Weights of a small transformer language model.
Training: 709M tokens, 10822 steps.
MLP neurons of a small language model. Each row is named by its layer, matrix (up: input weights) and neuron, and shows model dimensions 384-575. Each number is 128 + 32 x the weight over its row's rms, rounded and kept within 0 to 255. Numbers have three digits each.
A block is one neuron, or neurons of one layer that tend to fire together. Before each block is what it responds to, as a language model described it from the Wikipedia text at the highest values.

Responds to: Asian name subword pieces. Word-piece tokens inside romanized Asian proper names, mostly Chinese and Indian people, films and places in tables or lists, such as Zha-o, Raj-ini, Huangt-ian.
L5.up128:125108144097131171152088168086141140157178150091122132160216100133119118160056110158109146095142113208114153074141114099129102151127112120095079135134116146139071181140094074167111059142139191126120131132076154105099108103118059147106178104159120126208129129135120128144093113162166077144137097115138167153139167132125119081129148159088103069125154191123121081061155073146100118132132145124141135125106171099128120131160059107114113126106153135121139163178133082148127126092195186124118136129109120119134137053118194123065114102113138077142118123130083102044133105096179085142
L5.up490:110106155145106130036137104112127141153107146092102145186137111156108109155163123180176122128099218157150188142158111165111128132170095090110113119107086192151033158138150175203082092078119180119130142160133058066144096107099073115122112060128186123142139129094122173071151174142130138138188140137132138133132095126134151121140156114124055095129223212144169131149174096118125126137108174075077122097104111089125133162137128145106097113135128180155146165121120079145131146130146173073184084090125097145077100066107117112127100161154140168181134162140159061112126087114121121120
L5.up494:082075140071109136199077148116152161110203094125070116134217114170173094136095200119061096098043169220138173099107162117095092107143115156140075100128097073177073131128129139083100122101079137095134162109115131169086137106127066097080137125102137116184129170153178101148146107133156095132152111121163176106118139153093153119082169168119108133090136155114135140109080052169164156112142115092140173131146103142160139124117073177131081087092133100131113094138106195144129118147150138112080119163140142149099167096112119155088093194086106049167140125185135121142119087099140095151
L5.up636:153154187171102135113089125131131113147128141110127140129177131075137123126178132151158124082052119149134127160131177177120104123126120097107169103094163150157055171170109179155112140144166195071129105093119145125136098152071094176146146103095128165136096079151143188155124177165147186157146100147095104070139176079115118107139226183116091113076106105140156117089137114096081114218178143118068144054138162138107105107124120107072128112140163135151111137105112153134116154092176121115155164138100140104126058076070187091118085117136155173144090124157093068105138195112154160082
L5.up1032:118127113128148156174138125125182169130159069134142148071154105123133154147047154136099200115127135195149125191120033155130126064084141163092112124222154129136148094130146144154122131112131119155192126108083204118077144092129124102070093154131078162112106130122092118177130122109133151157104178158121166069119105147092140140090136152115127155118080174104112117121091126177148137111132054080146202155079083091147132118142177154111131140140131174162142168135130169103138105170109205160155126132094142183121117120142138100159119150124139133135126129167138100141099059156145130121
L5.up1364:111099081076133117138122175097103139164189090092043105145190110150128102122109167108063145137122100107071153148075121097076112154098133188108100124136092110136121126129146135148053130155121135115149099140053201180140118147124090109076106120108158163163136117095132154155161084162146120099127129102116182067129118151087152049101120135141119146095198090141140147128103141147121100111057097158139154082085116116153153157091131110061111101146122098081163135159081032170127179161129221139149157082156103153112134056106100077062126123128136122191084176171155121065150126148118117094
L5.up1511:099135167107172088189109145120111145143199121193107131120224128120146131186062151045057126114092153184095144075142091138098107105183132130123077111090106128093116129199150071153118102159135163092170185111167125120123132145162104096116123139106157140167141206144120144128126113123150133111123116124151170154126131173099132118083117097144101058128164164102148152178118074151081105137104197109124162141135134092068136130132114149137142074168065118107125140099138077109138163110106142159113132127106110122180185132164137176075156185102144133145163166149153136154124123153152054107
L5.up2054:152158111134115123165070155114135121102163068104150107158117060169109114153093119160108102129121141124126116147076177111061113125085088151181087148102142135103205141124111117141150076118148124149156051174147165078182109162179159174032120127154159125139170123101207174129144146125131142071160076153177073115099228140088110184100130149091059057146108106147116156130099121159119125054149113150084076118108143073082163094136092104146133131179167139059139148084141090165139156155150142140159120094132153145130113143137069141074123111066085148147172117143219144181103121153150164065

Responds to: Geographic location phrases. Words in place descriptions, such as prepositions after located, situated or bounded (on the, at the, by the), and parts of place names (Beij, South Wales, Fujian), plus scattered unrelated word pieces.
L5.up241:189125171174055169116089169059140190148134211141146179198143104088174092181062165160110156101094088195113145134154102158104156123125147143093072096192083114145184089131114045096064095154139122195144186153145161152099127139076144109160092122117107175140134120150094124107115106160148161080184099122102129096157137170157131113098118116063137163109127119099177092132113102112161073091103177133089074090163133149100131097118098161070138085148168166118114042106112120150106109150167133104172135150062133118093165097058137165154127146158100092159135061145137144111137146136090120129
L5.up577:171075103104189165164100152085118152140135158106106147112131121135118061180139124108078141150119077098084118101124134148146090088150138072088042122133101132115171118180148134126158066159109079128127126170151152117142126150115090133113164124178173162163142131126108114151108110131141119158130097089087145116072120116140131071144191121207121145171155139155172077122104111202142126150091161118103110087139163119145189093139114100120168119192136131138117123109140135125078026106154112119151070146157136149210174109152089181137094091103117124093151085171155185177160163124101111129
L5.up687:097198155123138162174120146059089063134104140140123129152148157113066104130129189109135116138130124150147147148135088087137127157131150137117122173174099113159130119162087165128137130092089132092203128123147160047120099115117137139136161162140132122136133163115123122125164089131099089127116087133157147126091152101119168129121126128195160141146148143119127127159111157147086134158185104153215130084129151114199168135083055126134172108124175134122131128131135154131083191089174163113140109141101084104144167135047115100137121137166187171098071072104129129145155094110121102102
L5.up800:182111109130154191165088155120100203161119124153149159170152080189061108119107052138125153146095132103143181063132113148111057147129148153108113132184147157164087152151107152142072069166108094157116112055113109108126141141073092121175136085150113155089094129127115143138089139117138159070163099084051124176129123086119113097126124124156109090191203101146145142083125141119128090108105142190096163124170140103142164165103109188122118108128124120102180117148184137094160106096167135147091179138138157140125134116053161106132129136136094142167076131112096192119166180092130122094
L5.up1236:149136130157149090126163129076089147107105169131072039145118122101153147163049162138130139116108099136209110125149158102106106122135070128093075155177175152136186153152141100161155072120142135125155107060158073139141152072147154048074091144131158129147143120134141154121152112143170172116109159150184165122116117159149148138063170067138120182165099094130087100107065068145158148133100091193143160110118154140157149165122111131054167103123103164126113123121102140108072148146150110144144133179110150137120194148115126124152109145161168140220108109151136131136101079154114144163
L5.up1532:100152126134113123130058147142162104136123142171089125147148168129165133191117194192087180131161131106190108149132134089140149132184149105110169154136140176111182129126156112120119113169147134160156118083116142074086149125149132140113145097122112215100155179124104111106096143143127067119172109128120185086145130156143168158100144107162108128096102123180140049084123103061108124110141135156137093138134140129135124106096142170120138071134166181155146118121158152123131127102078120110130107153054188164116148100117089125034158162064140098158110104125151168154105114100131136122
L5.up1998:141127156174126103138113126102119181113094117090099131082132103118089113100085129146156136095107162122122073121096151137104128104134134158139190143141156164122109165199107153106061099095186146119131166121107235094056147089120059120055125102180139142136170083155084125155146165073164110164163097124125119076063131145119179149101144170104131156154123174112134084112114096166128119120098122106078181094107090119131148096099110096058195141074175156168126145115169094156159128161121146119129158131135095064114139144111095113117117113176034127134130097185166190156115139105166078083
L5.up2002:082129149147157153158138113131165188099136160127150113117153130181084103104112178078110155143104107144133149125043134116122096140168133128099092096165079145127149058117167093163185110117131102116190138085126082113116136152147101160059159051186116153132070129153116118128119155124165115117121059086148171138190124145043096124113110133115186158071149069115157148100107106083121059105086146111103108083157137131125078140073109139050143154135132137138188133039156130202133152130129151141127143134139160127175181142111154066098143118146118119194109120093051155090134182147092146116

Responds to: Mid-word pieces of rare names. Word-piece fragments inside unusual proper names and technical terms, mostly in lists and tables, such as Borde-aux, Myrop-hen-ges, Achill-es.
L8.up1657:100151109133156072086128134096122041168151097095083091118144096096143130094120105178129112150125132102177083163181122131135126145128107100197124158134122190092096132102175154138120138077137158118154106073122167142132142099113124118119141068109156140120145061147195093112188131116177112183108123123137136181147106141100155145141147157079135155116118075121137123132110119138100118117098120151109097134121073165134160122151127157111160123071102165131135108138087193118144221106093134060174103216151051161140144148100064132065125062131113132142115081147094152096141129156149141177

Responds to: Word-completing inflectional suffixes. Final pieces of words split into parts, mostly verb endings like -es, -ates, -ves, -led (argues, suggests, believes), also plural and -ly endings.
L5.up340:142060151146130122146166168134185080162180151139118145133149098180081168163113130114140148127080112098107054164112121114165112128147126136104128160101147140117061149154154148107161180143113114119120111130085100090133117103146141056107144075163045127204141114147088117170086155173093114176188201156111079023134134101153141132127103104166140104110112166105120135156146132116123128100113117094150078111132153172071141106134097089121152114133115127042094130101184128156113159089129106158109092199154111098130131145122066068173085097088130105138118167106127088134077140170129117132
L5.up425:151126109144157135157115112129161143150153143162105108120126162142123179161166133162073127126180142101135155083107109101184187099092157133104127104139107103107110093234147080128132087110086080148155143139094107068097130161155165113173143125135063145170060131129088120156151137077217169178105136140133153122085124143145171133135094210128123130062088134073102114083168154056147131183090139141121131178095129149111155106140170143144111106149160188187143084132154133189163154144096135164095137109072192107128103101084081075148113131095047130137065092092128071136157109102120061147
L5.up597:133088132152137177054109127172125128155110145104071131132152181157086158132179156102092124103144116169116105090105105179170144072121122075118170171120089068093098124136146145157064127167127162137115133126117163104112124116154153110128093104171167142164130125171137091164081094177129143138206095082145114123107078108166119090150179161113049141149077115152155160160104120163156149098123092066160173177183116137125137091219112102172142131126124123187145175095122092105130088126118187137083106168156149120069104117105063118156122088172075117153127070077133152145140115150162071154
L5.up812:127111110135139093143101151177121125094228106075153112170171113113127098139157108102138120094111141120164138143179177170140127129113178172115090154125028122100152107116070098134151175097088122144132124165086160129074069093119135179092090093153113157149094157109113125138057110111104216137109088127089112133172088136165128110124124130118147110147109132062123126127170131158101170122160137083098106104116127115114121161104132110145184138169120072184161077088167093116123135199114139143137108156154107067114101158114094093143117105108108113109105186187156069118118078176177132154
L5.up1330:116133150137141127187155095128176073149162117148094167086142173142152189082095084143158107150104167090103149110118142161136125179146119101093115074084102144121116143176146230099169191102127114135072143113129124103125113114157133146148106058101127162118107150122152136113140156143027119167156182156090124103119155130140144154153075127105119069068139152110132156156124179112183123082109091130135133108093124106071117149125143147155185094182120157086124133147165099097183125124099178107136085076133142138124104160094115079112120134162149086076105118143133111135159160125111136116
L5.up1526:138105104130102144152145134114147109173112138110065156130211118142120162120160156136145144119132149101066091145140110109078171146151151124119167177176112151107085147138162168108136152160173181150078111193156140128121127092149129122134144095103183159127114144152185183149074135130059100100112131126083051148114145173061153114101106090150139084113177105165153142189103122143189048080154170148172128148112142163140133107144129123140103114124108090156081104141157087179174099167163096105143090097105202122090161162107026087153127183108138096101182067137138158147128125137151138132
L5.up1804:139115141105098153120178129169186146175180140128101117095116167098122126109063134157102144145110116152110031165126138173121137151099144147146138153164070118138088081071134135139157164112143124113091161136134122102110098117167181160131170112139064165043182185147094125134147139202066144143206102134179061122134173064124106112160134154180137198135123159148127161128174134127183121087110128112120074182105123112153099178096101131191081171100137161116071129183131158148138103133208161181166114158155170137042168043149136132128159123188119158103140151078122033054102069168150078146
L5.up1831:083146094114108172164199137140133119106108138174153200122159107082111191093105132124145134190122132133076120082110140141120114142138096078096145083151044183129111103123119088167139175174091143203143133146118183092124161160119182109153144090145060138116126121086129131103130114172170131182175179146121159139113198051057186115112056131189109143117131165114117123129113138089093121104196110166118183158107129151137099122058126092159111186123098140118112176142148127051137120108153151156172091107110090117177076115065157118118113087140111130028101157209097080118064113207089129117

Responds to: Capitalized name openings. First capitalized word piece of a proper name split into several tokens, often a surname or place after a first name or title, e.g., Wat(son), Kat(rina), Lam(ont), Sar(ajevo).
L2.up69:103152061133066127118139121124190149105133155149139164076171172137067183098113118103101115131168132079105142142136078134072103082129060136075104080122092097142141129111164154143172172111134105144150111103133140125111126097113133151084148141127104118087099111152096170080070103163150126163156146089155184112127115102115139099122114154096129176130144134124114136187171141049165088171114204071126110133125130185141172167138129110140130130112158094216173105082112114157116116167184103110129071165124160188059160080097159122077161036147144163153147164069161134150175139106092129120
L2.up151:131103137122066077139186091114130109125097148117160131108093130167097175135124087131091056134108125096122141174148080185069136122148055093107152075111122127153150068094131125162151182133071127182124163040140116149141135148099128142113075157077158125146143101072144182064107141155128114119091137075103095081152097086125121141154103149108122131125174181107089087123087132066107078160117184078104094131102135151111106156177149136132096083105108092142087140078102161189094160132176132065115108123119170122099119140133161110145199073168120184141153134037103213105177162157137102080
L2.up684:127127102055163153147086123124173083102119044115129156082133108148159085099163159222130133147150149122138090099123088122085107149162093153135142143072062090078131140082148100168140155106100097105138119120195170146138052139075164164140181117130132161131114134123110134121107114210131111143098100093171223164170149162049008124115143208162071120139169120148074152166136139111108129164164118127129154088093182130140071127107144210147056139147100180133179136112136106147094087079104156087115120152162139119107125064126129128096133103148103128133140052095115085139131133145183134177
L2.up1030:100170096076071119103153097192154109111104151122122229117167157141084154114145161204100116120159132119149196142137123152116160085177068106105122110148173097155116119086172170133102148093136119123155174069121132132142119117163170120079161170182098148118113107166119150119133098132180116166108117096154184087111105118112161093133162125090131153131175129077148087114126118106183164098131172113085144121100146174105182152166140122185098050108110107159126113106108170186157120102127142107165177183129133110108152121141162074096106105101101199119117165143118092131119154108159133109
L2.up1142:156110171125158092131082111211209123044107112150178189108161133132133080111079119177135128123115101089134191088142098148099141114177057091094153112141226091117064126116214157095125147090076139127114137083159185140120042087140144138137156156149097153083179138116145123168090131118184187124122110119117136076024128124097092131084156147104110112113151099118164106111129084137210154148149147161091123147136175169158162146168163184166054117138083091106135140132099165173089089122139187103146153129170172124139137110144100108120083124135079090135188180111111084127136142110166123163
L2.up1199:156074094098101126144142097122146105076105152126111192110143125133174086133134081146148135102118151084160150102206126129129126103103105107154139102154184111143070130127164148115094171058164182146081090152106186116105110080160161168185170157126139183051119144165125168085126158156208151152117103101153137058092106129095102137107184157174127156151115121127173147135121142080146183153168175169117172127164166137124204143173121149115119106143122081078134082096143138146178119180148184081151198154144075131115057148122114091146152152099101148146159185081084089063098157109163067106
L2.up1421:120111106117080111114156086173167120109127126144125181072107139128067157140133096126112080094172126112100141128150094204081125123133074130058095106147129138152113056098169121144140174117092133138133169043140166153102135150087122091097134164149101164142114127189113159075105158147188130149048124069134154116142109114101128078131132152088132194160160145112101111116100124068168079153112181096107104113073142182161133158155140134183056094115118116171121156069093146140113128143160119109146120134127171134104103135131150130120165070126083164102167148101093130101172130105183143160
L2.up1943:178147061133145162119143108120171137085140136093131126088162183173092182116104120137096129105173122058102143156102109119165088123074119147130109103082071169153138141137173147191117143128070111105152136143098150095079133110130146149106135193134161136115108127156128151104086132183146162166150139109114152080115142083056128050111149177085153162109107151134133119125129128068159067137120167120162065154119103132154186222157077126105098162147179146153164137083130096165106133182139126095110144168178179123099176057133140154083049067124156136142171184109168094143116136103121137123

Responds to: Definitional lead-sentence continuations. Tokens that extend a Wikipedia opening "X is a …" description, such as location prepositions (stream in, town in), appositive commas, and word-completing suffixes (township, locality, dicotyledonous).
L5.up720:153132164144132137140141150090063141158143188125126103119119137109095081144154104107110114096089089151170165156107122057017118106155137122140079175104135164115162149152120111136128187126179093126184105168049096033125084110174083141156131132126125159142115111135133170158106122081164154135128152135092058149128134115110123178153065133129152124134131181137164143123170161157149126133106170098137083113082031090112153157159123114082107104177176156091153127115088108119078156114155146175071148131107108107143166106125107136121148093090125177077139118133128091115165111205132168187
L5.up787:150139167157166118174105116115118136162079090106102109096127089145157128108118078131118131196144125131130112117117111142112138053107109102129168127111177114130139097086142112178128143136107077075165096134139100040094107180157081131162144069079150118125131166122120168077119142148139180141074183196117139152146097131112150116157134098094111138143112122114048130078146078099176155192103117069149098121093126132141072069091133114139167094142040157112150205142119133128117166128086143128101182101144140085036131128121147128126094098099106108160131074124155151149150173138115078057
L5.up1098:120127163148162126121209204175132129113175144159122096174160122148146110067139050127109110129097068110110179081161131130155126123160132060059129139132143167084144113110127096167151143110172127140127107100097184122139146128151133129128125130120122079136082148173123152145123116124131095073107155121085155138153148145119171090164128116183076153058077077100149117136171075110162139164153126106148121131134136062114183108102114171103183151149130120111168149092148134177122133129159065130120105161170155095136135148135128112169094185147129145088205123117149137166141149118145162105
L5.up1477:105127157106150112151061168127127050142143082104053135121107123116159173190136138104130163158165104176116119134168122094164100127108095175117155178106140106137084116173099112119134126154134142126133108179136110052174119074090088073163150046139123101146026125089125151111143094117150110133123047157111104159167139132076082165167074131102112100102110100153136122110154133149119168151133118137114111091160131205113138145124161132145156137093119105036203156069081144069144128143111138118161122115130113081124116157086104056118200092131149130183122117110066194122133113117135138197
L5.up1608:203172142181129143120098123109137120186119144139078133128143069094051138146099108161112105168169117128209141102118126165114125204143155093159143156144122143148146116150113124137136160163121112228151098098133137085125094153123145106123155121122147159079145146147143127079100181162133068146206065169144149070113161162090158120091091111181145146158122139133125093103139117112104139152093153098155087134096106149164103073121115126153145033126144133157133065161121113137098118102112061123173124109085123112115222118113119145050170178096139168119110072172091089200126130110156162149
L5.up1614:112143188090169123130132133076150160134123178104133147156142136126138199143106093206098134147128140115133143186170122097112134099154111171086149104106144114184186117112112124185123137084141098061142167179105143109147187120097169151166129099134130223082059153120113175129121179110093125153109147181132136160056130216124103124143166159164110050156096158087118118117165106134073110147132148146127127108175104107147102148131135081168104131120143151131115092045108167107063148096127130090145112112129110184176161091158116090099141091103196155206129102139118143099123158137136152115
L5.up1854:150156125109073164137119115104167182115110166148109134137164167145139109165111119096134178095169118069130061154103122155182095126158164131128132151146124150174119126124108086160138133097100126151098110102123150079197163150076115130148130130180154153064136118174115146130073180099207162169144158077146126114174128086127101089156118170151086145117156090116154149063131068090106131149127132136136170131174165083120185067130107105136135063133107176137206158097140173096128180106180098100084132179126086117117121116114180159112100068082094120166091142106105117082162145102107163134
L5.up1992:096136136132145125097139108103100129160158149198076091123087046116093117141128113028168180160094169088146102156118220138110107089108143074138082129112141132151180130098127083110152123143146177101200125125140136091158123124130160124094112082043075140087115157192089111139124131095180124103196138135144150196177178218157141127123107124128172103124138139152092139153126114139071076145164156156169107114134083140119207132152184095130142076126133145089175161127166146123085171136104080115183099116194104098088125088116150140102071104084152126151147122212077141149122111111090135086

Responds to: Predictable collocation words. Nouns, directions and materials completing common phrases in encyclopedic text, such as magnetic field, eastern slopes, stone lantern, or the northwest in county lists.
L2.up262:080080151147108170192122134100111116116184093052104099143196112070137067096093152125174108137127112126134110089138108109086136126165107137132096118158125133134139155087129097100196151154168117151176103133120218100129130144109141103115176086110174136109070119056175130139106085135145169123140143064145149131134205121037132107141163108161112081194159103138112045156127159146051121182142111118162134131159113153107137090137150156122063075123097115031179113129146116147135192149145128080112133164125130110130183211097096091097104169169100189139164156126021104138165124168114143117
L2.up497:053104142166143155185098195113057117155135118130065137107157100115118138135136104129149100170155087062159092102081155128108164097120137072131165149127083147105140149125187147126190139146185107095080095155185125099176078164118103146111175054139114141117080156128175177105123121166104138118140189096133105130139121121135151094160156148126146088105149154197113078125112140103108160179125178131168125107099131139154107137157126167177129098170031113099127184168144088152192131101137164161163146117160144151145155156093127146159116159157115131125115108098061051165167133123152124121
L2.up648:087134151085182114172092115097102133149102106079127130100078113083166105142115148192174149131158083110124086132058132070119100147123106108124103148112187090090123167124143127128137112102147128166122103107145176117172111146133157107113108071133143155172103160169166109095184153161194177099120107140085111103150139099077095127202152145103165113106117047175163125143104140130104103133162107103148140129126089185189133083072152171179118107115136117031210127173082137146131147030146147071138128183122127125112163171086136100111114099107111125175106092117077146133158100105133148125
L2.up1083:126152195161107175182109116113096125072120122115146106108129080137140118146077165130135136133080122129140091117072116146088137116128139134081110139171161131151112155111160157148113111120176128140154114129140119151123090164105134094109057026099175145121048151131167069146165119105147142147136153142108204139170141124076080122124155151110137131154114086125052132114125127077094112154119214159158128115153112122149122104136147149131101097145142066079194149110133120104145127085144084130106130116166181113063188188094147074156087096167124123167152141111120158136160192071126161151
L2.up1300:138159166146121170158088141164161185122172071107136128094144095101080084107077107106113070102118118109162159167140150130146126127232157108130136134129129134106095125161116091174093150207158145085166125142114108080104074178093102156147138117201123210157109130160178110103088114112199115106154146185161128107119175133074106135102118195161098121151143126108126124126134139102156159139122114101142094122107128131066127189147086136129130086099147171080198107149166089163075141125171081131129125170100125114140193083082107105099100139144109135140141077092114159095206106101143138101
L2.up1562:119107220154101109195136167077104140131101119152185107104175090143126135142089124149155074080099133168127092100136142127123070119152079147090161123131176120122143177160107092090084154091113086138147065121108126116080097203048094123171065073172149151120091140094176041141114145151160193108135125109139103127090153168074145168180128125122107104132081110093114110108064127129111113127193204165166139136152118135202118110148129093150137136131094103136141165111151114191167126122184101114125136133186114143121227190071161123120076087110124139194172150171056131109101151115135126140
L2.up1628:133107122094169098190162104059139102138120120054116147104176058108129141117105151118168080128169112118104095090116081124100072101139157087095131165108185087155144131127106124133171095130139192140132121115165123152131090123153141082144113092148113160164097099081094148097133115099128119111164190096075165143137146070116128179146169133136161097127120126167138140244135125128185159135112133142133168115152112110124112120097136209101130095141162136087255083133126090128145107123101144154103044135116123124122126085072105169116110102141138121161169074127113078118206098225174160109
L2.up2110:103099158075106082192123154086105112154142151130088113128099107114125112134096149172167182165110118149159063138114155085129139159228094124122122103119133121115117129156166087169180179091151152118161158144175116122109155151132148079082074130110143134114122065131082219111206158104114173095156105085089116114083118187136092154136111130122172088155123129131087097098137106128042148155147180126111092125114115138131150090148063144081164141134120162111188087094126162116067139131160114125109128134185081140070165136100107067078165076150175142134140097142078171138117138120166124121

Responds to: Transitive verb endings. Final piece of a transitive verb, often after "to" or a subject, just before its object, e.g. pres-erve, insp-ires, recogn-ize.
L8.up1811:074105140123085141080135137150116125159193153092134091114126151118135127115087123128194131111105120128156152138104108103101108126156150179091116141115127131131112150112147148149133190151047155151154094098123121028153097085110095136158158095144165159179138156127187188144098118110120091107128147095103092096105086141123109116134151104116055153160096142168164113165174130124131129146107117091175096130097122112157113112166136156102119079176158133144202099153127162143128108131198134094085119165097153116102116170129164154146190121115138097058124137160124141150107103122172081148

Responds to: Word endings and heading marks. Fires on the final piece of abstract nouns and participles in technical prose, such as -ance, -osition, adapted, and on wiki heading marks (==, ===), = signs and sentence-final periods.
L2.up189:130150114174107169157066148158133118080158107140139099110193153112091157166159139077106124155111169141099166121170117123148145125118109101164143148075134116111091137100189139154112093101152129123161121192095143089160157185080085122154118130141180183068116128144202190102066106155156150135183147154122128177106136087061106162155195153198072131125079089108161122145133139104179151109106152077124153145131128090101108113156154147142105138144121167140171128129135219099135159153147120145122155123136185118108170199127126119232151140146147131089167082113176136143199117118101138138
L2.up522:124113073146111167143069110155083091128177141131105149101213120123136106131157140136105112152111096137118133155149141139151130144096121104128069114174130127084118142096125127117126081096095141134204133147163156111158052160145113085122119100140205225098111123156127083129089129179165146147193111117110144112140136092169182117082161136126041135139148098093168105118178145120236229123087146109115210142127142121066169089149122132103148115075076130127140144142121153138106119169128091146148087111121096157155248140113111137157104099145151116096160099148098148100195130133105149143
L2.up1007:125106111155125158172123133132112080106157118071153111146141102177103101108145107079178132069168080106127112143165121137075083146131125095114119136145151096079125038149121160098138122085131176187139103090153133081171136162101076106148121101169191125177090089144160167113119149111203115092168171122102117124128143163087152127103134156119103116221215163063120109169093135129164110114122143126123168170152134136137130125157132217124116099094097109133183138113142116076105109130196144115201172117180117158127126151129055129143109159144115105138149139145100129211111127147130152114
L2.up1025:127114147178121101141138199142121058127169122106121134149133087163094121131157114059127165123124096132160130111174133156135096110146136151131170234180120128121120036140153139111117152132188161144125119101072122052130091144123151135152107109160135238115108137147193119037148144101148113134119142116138084139171108114063155114159126150105100131116084143066218126090143111141192150122094120127116134148087106111135141107180149083123150151099119131107148121134149175151154146168162138125179124144063146160139204146069094123126098159132097101101129128130152138158122136168105150139
L2.up1251:093140114147112160132096120144087091138112102106079125101157107193086152122149121125091111105088134124126074141147129169105062078115134094139143137184117179135133101133120167099098139142118179169123091166107119130148094090179134193145133114148187198102089103150124104083045123134153097128188146117134111116164124127091172121124130140113089171120125122145189101150169145112174124097137109129119255139122167117141154087164161165185118138125032156142169126126106113095098028154180054151119105139102124142114128147134037107195083168128161053152169139120146087136153157127138112158
L2.up1566:171099153169119223065142106179052108127203118146121158133126103132113177166139130136106075148090124099097053106167125150216157157104075089191095134189146102145156092119122114110076103145144157106118191188125127121139132096151161100120080094156150120093154128158171173111059158107166050139181106077108158136085087099177145109150170178130122167159089114064176141181166152148223126087099128084071173168138159107179166071179106136174137159095157108155167136113138110103152089150089095152114117124134131074110169131114060127179143123151152126105161146102068102126096187133114171137
L2.up1723:119059127136150124154154084169082048089161154043109139172169086133091142101161130100149127156211115107089120108131118087151072142167156146104105058094123129155124091192149109122161092067170159159090052157180166071132073121158136141122194119156105126162083093116176174154119105161154112141145057160091162126154135126124138098135201137191128118120176145102164102198140168146159105116152126144151131148149126143085120091096128159121135146114073125147157132118144062161116137146189114100118124151123116124137138186113077136126171142152088164145124110137118197142144123140146130105
L2.up1865:122151088134086112147104167115073036148153165123125129127191169169104117162170146153110146122120150110143125130120107194089118109141110113107122071144204111110160126077094137141088129101140167188204116123107137112109078158127081126154121130122146239238089073129058128106109093116141125089133145136136050173109111181122186041104127120126116103175144113104120109223204143104170147076172096128110150124135139127071105109067101172111115121094075133124208160117174080151140141171142091136150158155147148130135132098127062114182093129138149161096171086157107086110127178079128098123

Responds to: Non-English name fragments. Word pieces inside or starting non-English proper names, often in tables or lists, such as Tok-ud-o, Zhen-gy-angmen, J-ayamalini.
L8.up42:099122168129110134099125118116152122117102191137121114145172113101123130133068137091102141129110170181070204163125152183143118135172116154128123124134084166129139158152184151125065098132163153072165145184079118112089108142132114115147098119148113073152192182071163154122159076184109082090089093087118088091108134140194159075121170146116159119115107138131159189124127119143138133116155116128079087150108131162121148178159116076113109149115119123148186095114102067162081135134113163156150136088135090178185093036143136066121096112070131135112102120163097115103123179150165142095

Responds to: Encyclopedic lead-sentence words. Content words in Wikipedia opening sentences and sports tables that set up the next detail, mostly sports terms such as defeated, against, club, played, plus place words like southern.
L2.up35:096139135087178085168108166100123166138133120135113157162174114116155113166138103120117117086160108143218152116094115121071096104142126097147160105137146196104157138196155167180143081131181162112135114114130098140060190105137144089080076121142118142106142147163091157142194148146126104128180107118095165175176172139115098131133127118071159125120135085133154149141125084080123179154148170151135048114105128142083098159141082088134171124038135143118121065136151183116063082155144117149115094132094173119156153128149151163107105104168121133145172149119199161216143107105143129103
L2.up297:067147160163071105205119169100124159084103103138153094083178081086167085141079137150188145130077146197147092079107157158115088165154077154117148119132153103108158132167176115158152095096159129153185162097156102111123146172098120100121069086148123129089085154114144106132202065129098175111127171191063083109081121154092017132145137119131122129168107191089108111101132104144099117154170173159085074112122087125124098137132088123110137139122141141108116152113138116154123150123144093121123141110115121095130120172129179146116118138119184142180122121151100139072163109088085118142
L2.up678:081140096063079130171108229133125142130119120105179133125145154113103150139077116138136143073114147135187118137163099147154112149170125113096215066083146179133166148097092130132151109109143112146150161144115100068162116150146101137115133148093158154100094156167109102117135125116086109090121165135134084140103164096110138118140222131138100084171090121123087121117176027075102104119117118135144090132140137106083078183110175107137172150164098140072123122136147149116121103082118087115101110136120119134153137122137162121147113145144165166144137145073122122117091176112088113202
L2.up1713:087158149133100157189079150114071093132110060102139095116108101062104155090149147168139141138077163138200129130138175120159111133144072177089144129153170125095120109168098172126132106060125114166139117112125192086151192130166146122101101072117167129155185149133144174175148107121139124106052117119095140072072125140145099199096148090066168134145138121106114098145125037094069136112165128134136161155090098183078158169153098106087135092106109136112156144118110160101150101119146110109153109132128126116141103175144162139144107127144160121142096097105141158171092113103118076121
L2.up1857:165138120119120132149104177211150114105116123137074096174137141104171137143136089119195143133088069073160103144112055138095115041130110137173141150099105139108192158066124073161139149068228124100126113154116123115123135133105111138120125119125152133087109136117129145124174110159080118156110092142064160089108139116103131072126139103132109063108135116090141128202176087120098099140120183039162098128100129125124121159113171072074102153199146117092057136123183154106119118126134159116147101109119082127128141135130124125120100136149124151159037158181106103065134124090155028136
L2.up1959:129147160181215070113192128118118130109087143130115131182120112118184163097112192151177124112117121182161134093084055096087120068184126112107166121066168104091136137159114159197156112129146137126144142083099122139156139029071117132212099071147157115165113111180098120198186126102125100100117143089059118138114143114129109149124158125113129099119159216154154123165080032088078121172116105151132131098048108148120124110096110103111104066056097112079110157135093189076122068151091188123100090153130130144120164127125119087096104146107114123068051114140131151101143070129154096125
L2.up2171:152122071124090146077132087106164132104107097122091094180152120139142193149114124089165131170097091105163134124161123076079146125189126120115120095084068128155203170159148133172140154103083151123152110170114148116120136144099122123181107136073133082052065114059112145167234191119059141174164171115100093165069092136100109179152106124078075128142104096126111137160176080175095111152165140063104156110158104096105123112083124118061126161200112098072128134192110117139110116163077201091101148171186119118115085150169136178124129105094146140080049098103145151098149081142128078165
L2.up2286:117144191164142175166111154036158119113149118102148109179154115107149093134083131114127099157088140201211112127117117152089111105162118150099134094118127135084107161136082173125114180120115144107120153134145090161085127139067157126189124085149118127121095174143124134149185141124061157119130149159098144109091182241070102132169125123127141050121099150065101116129133118080122107119135197137155094148094145093112161101108095123060144118148120117122146141139136112100162115158090142125111176119133111138073111133149152078147145119117142135161116081082172060161112087087167165154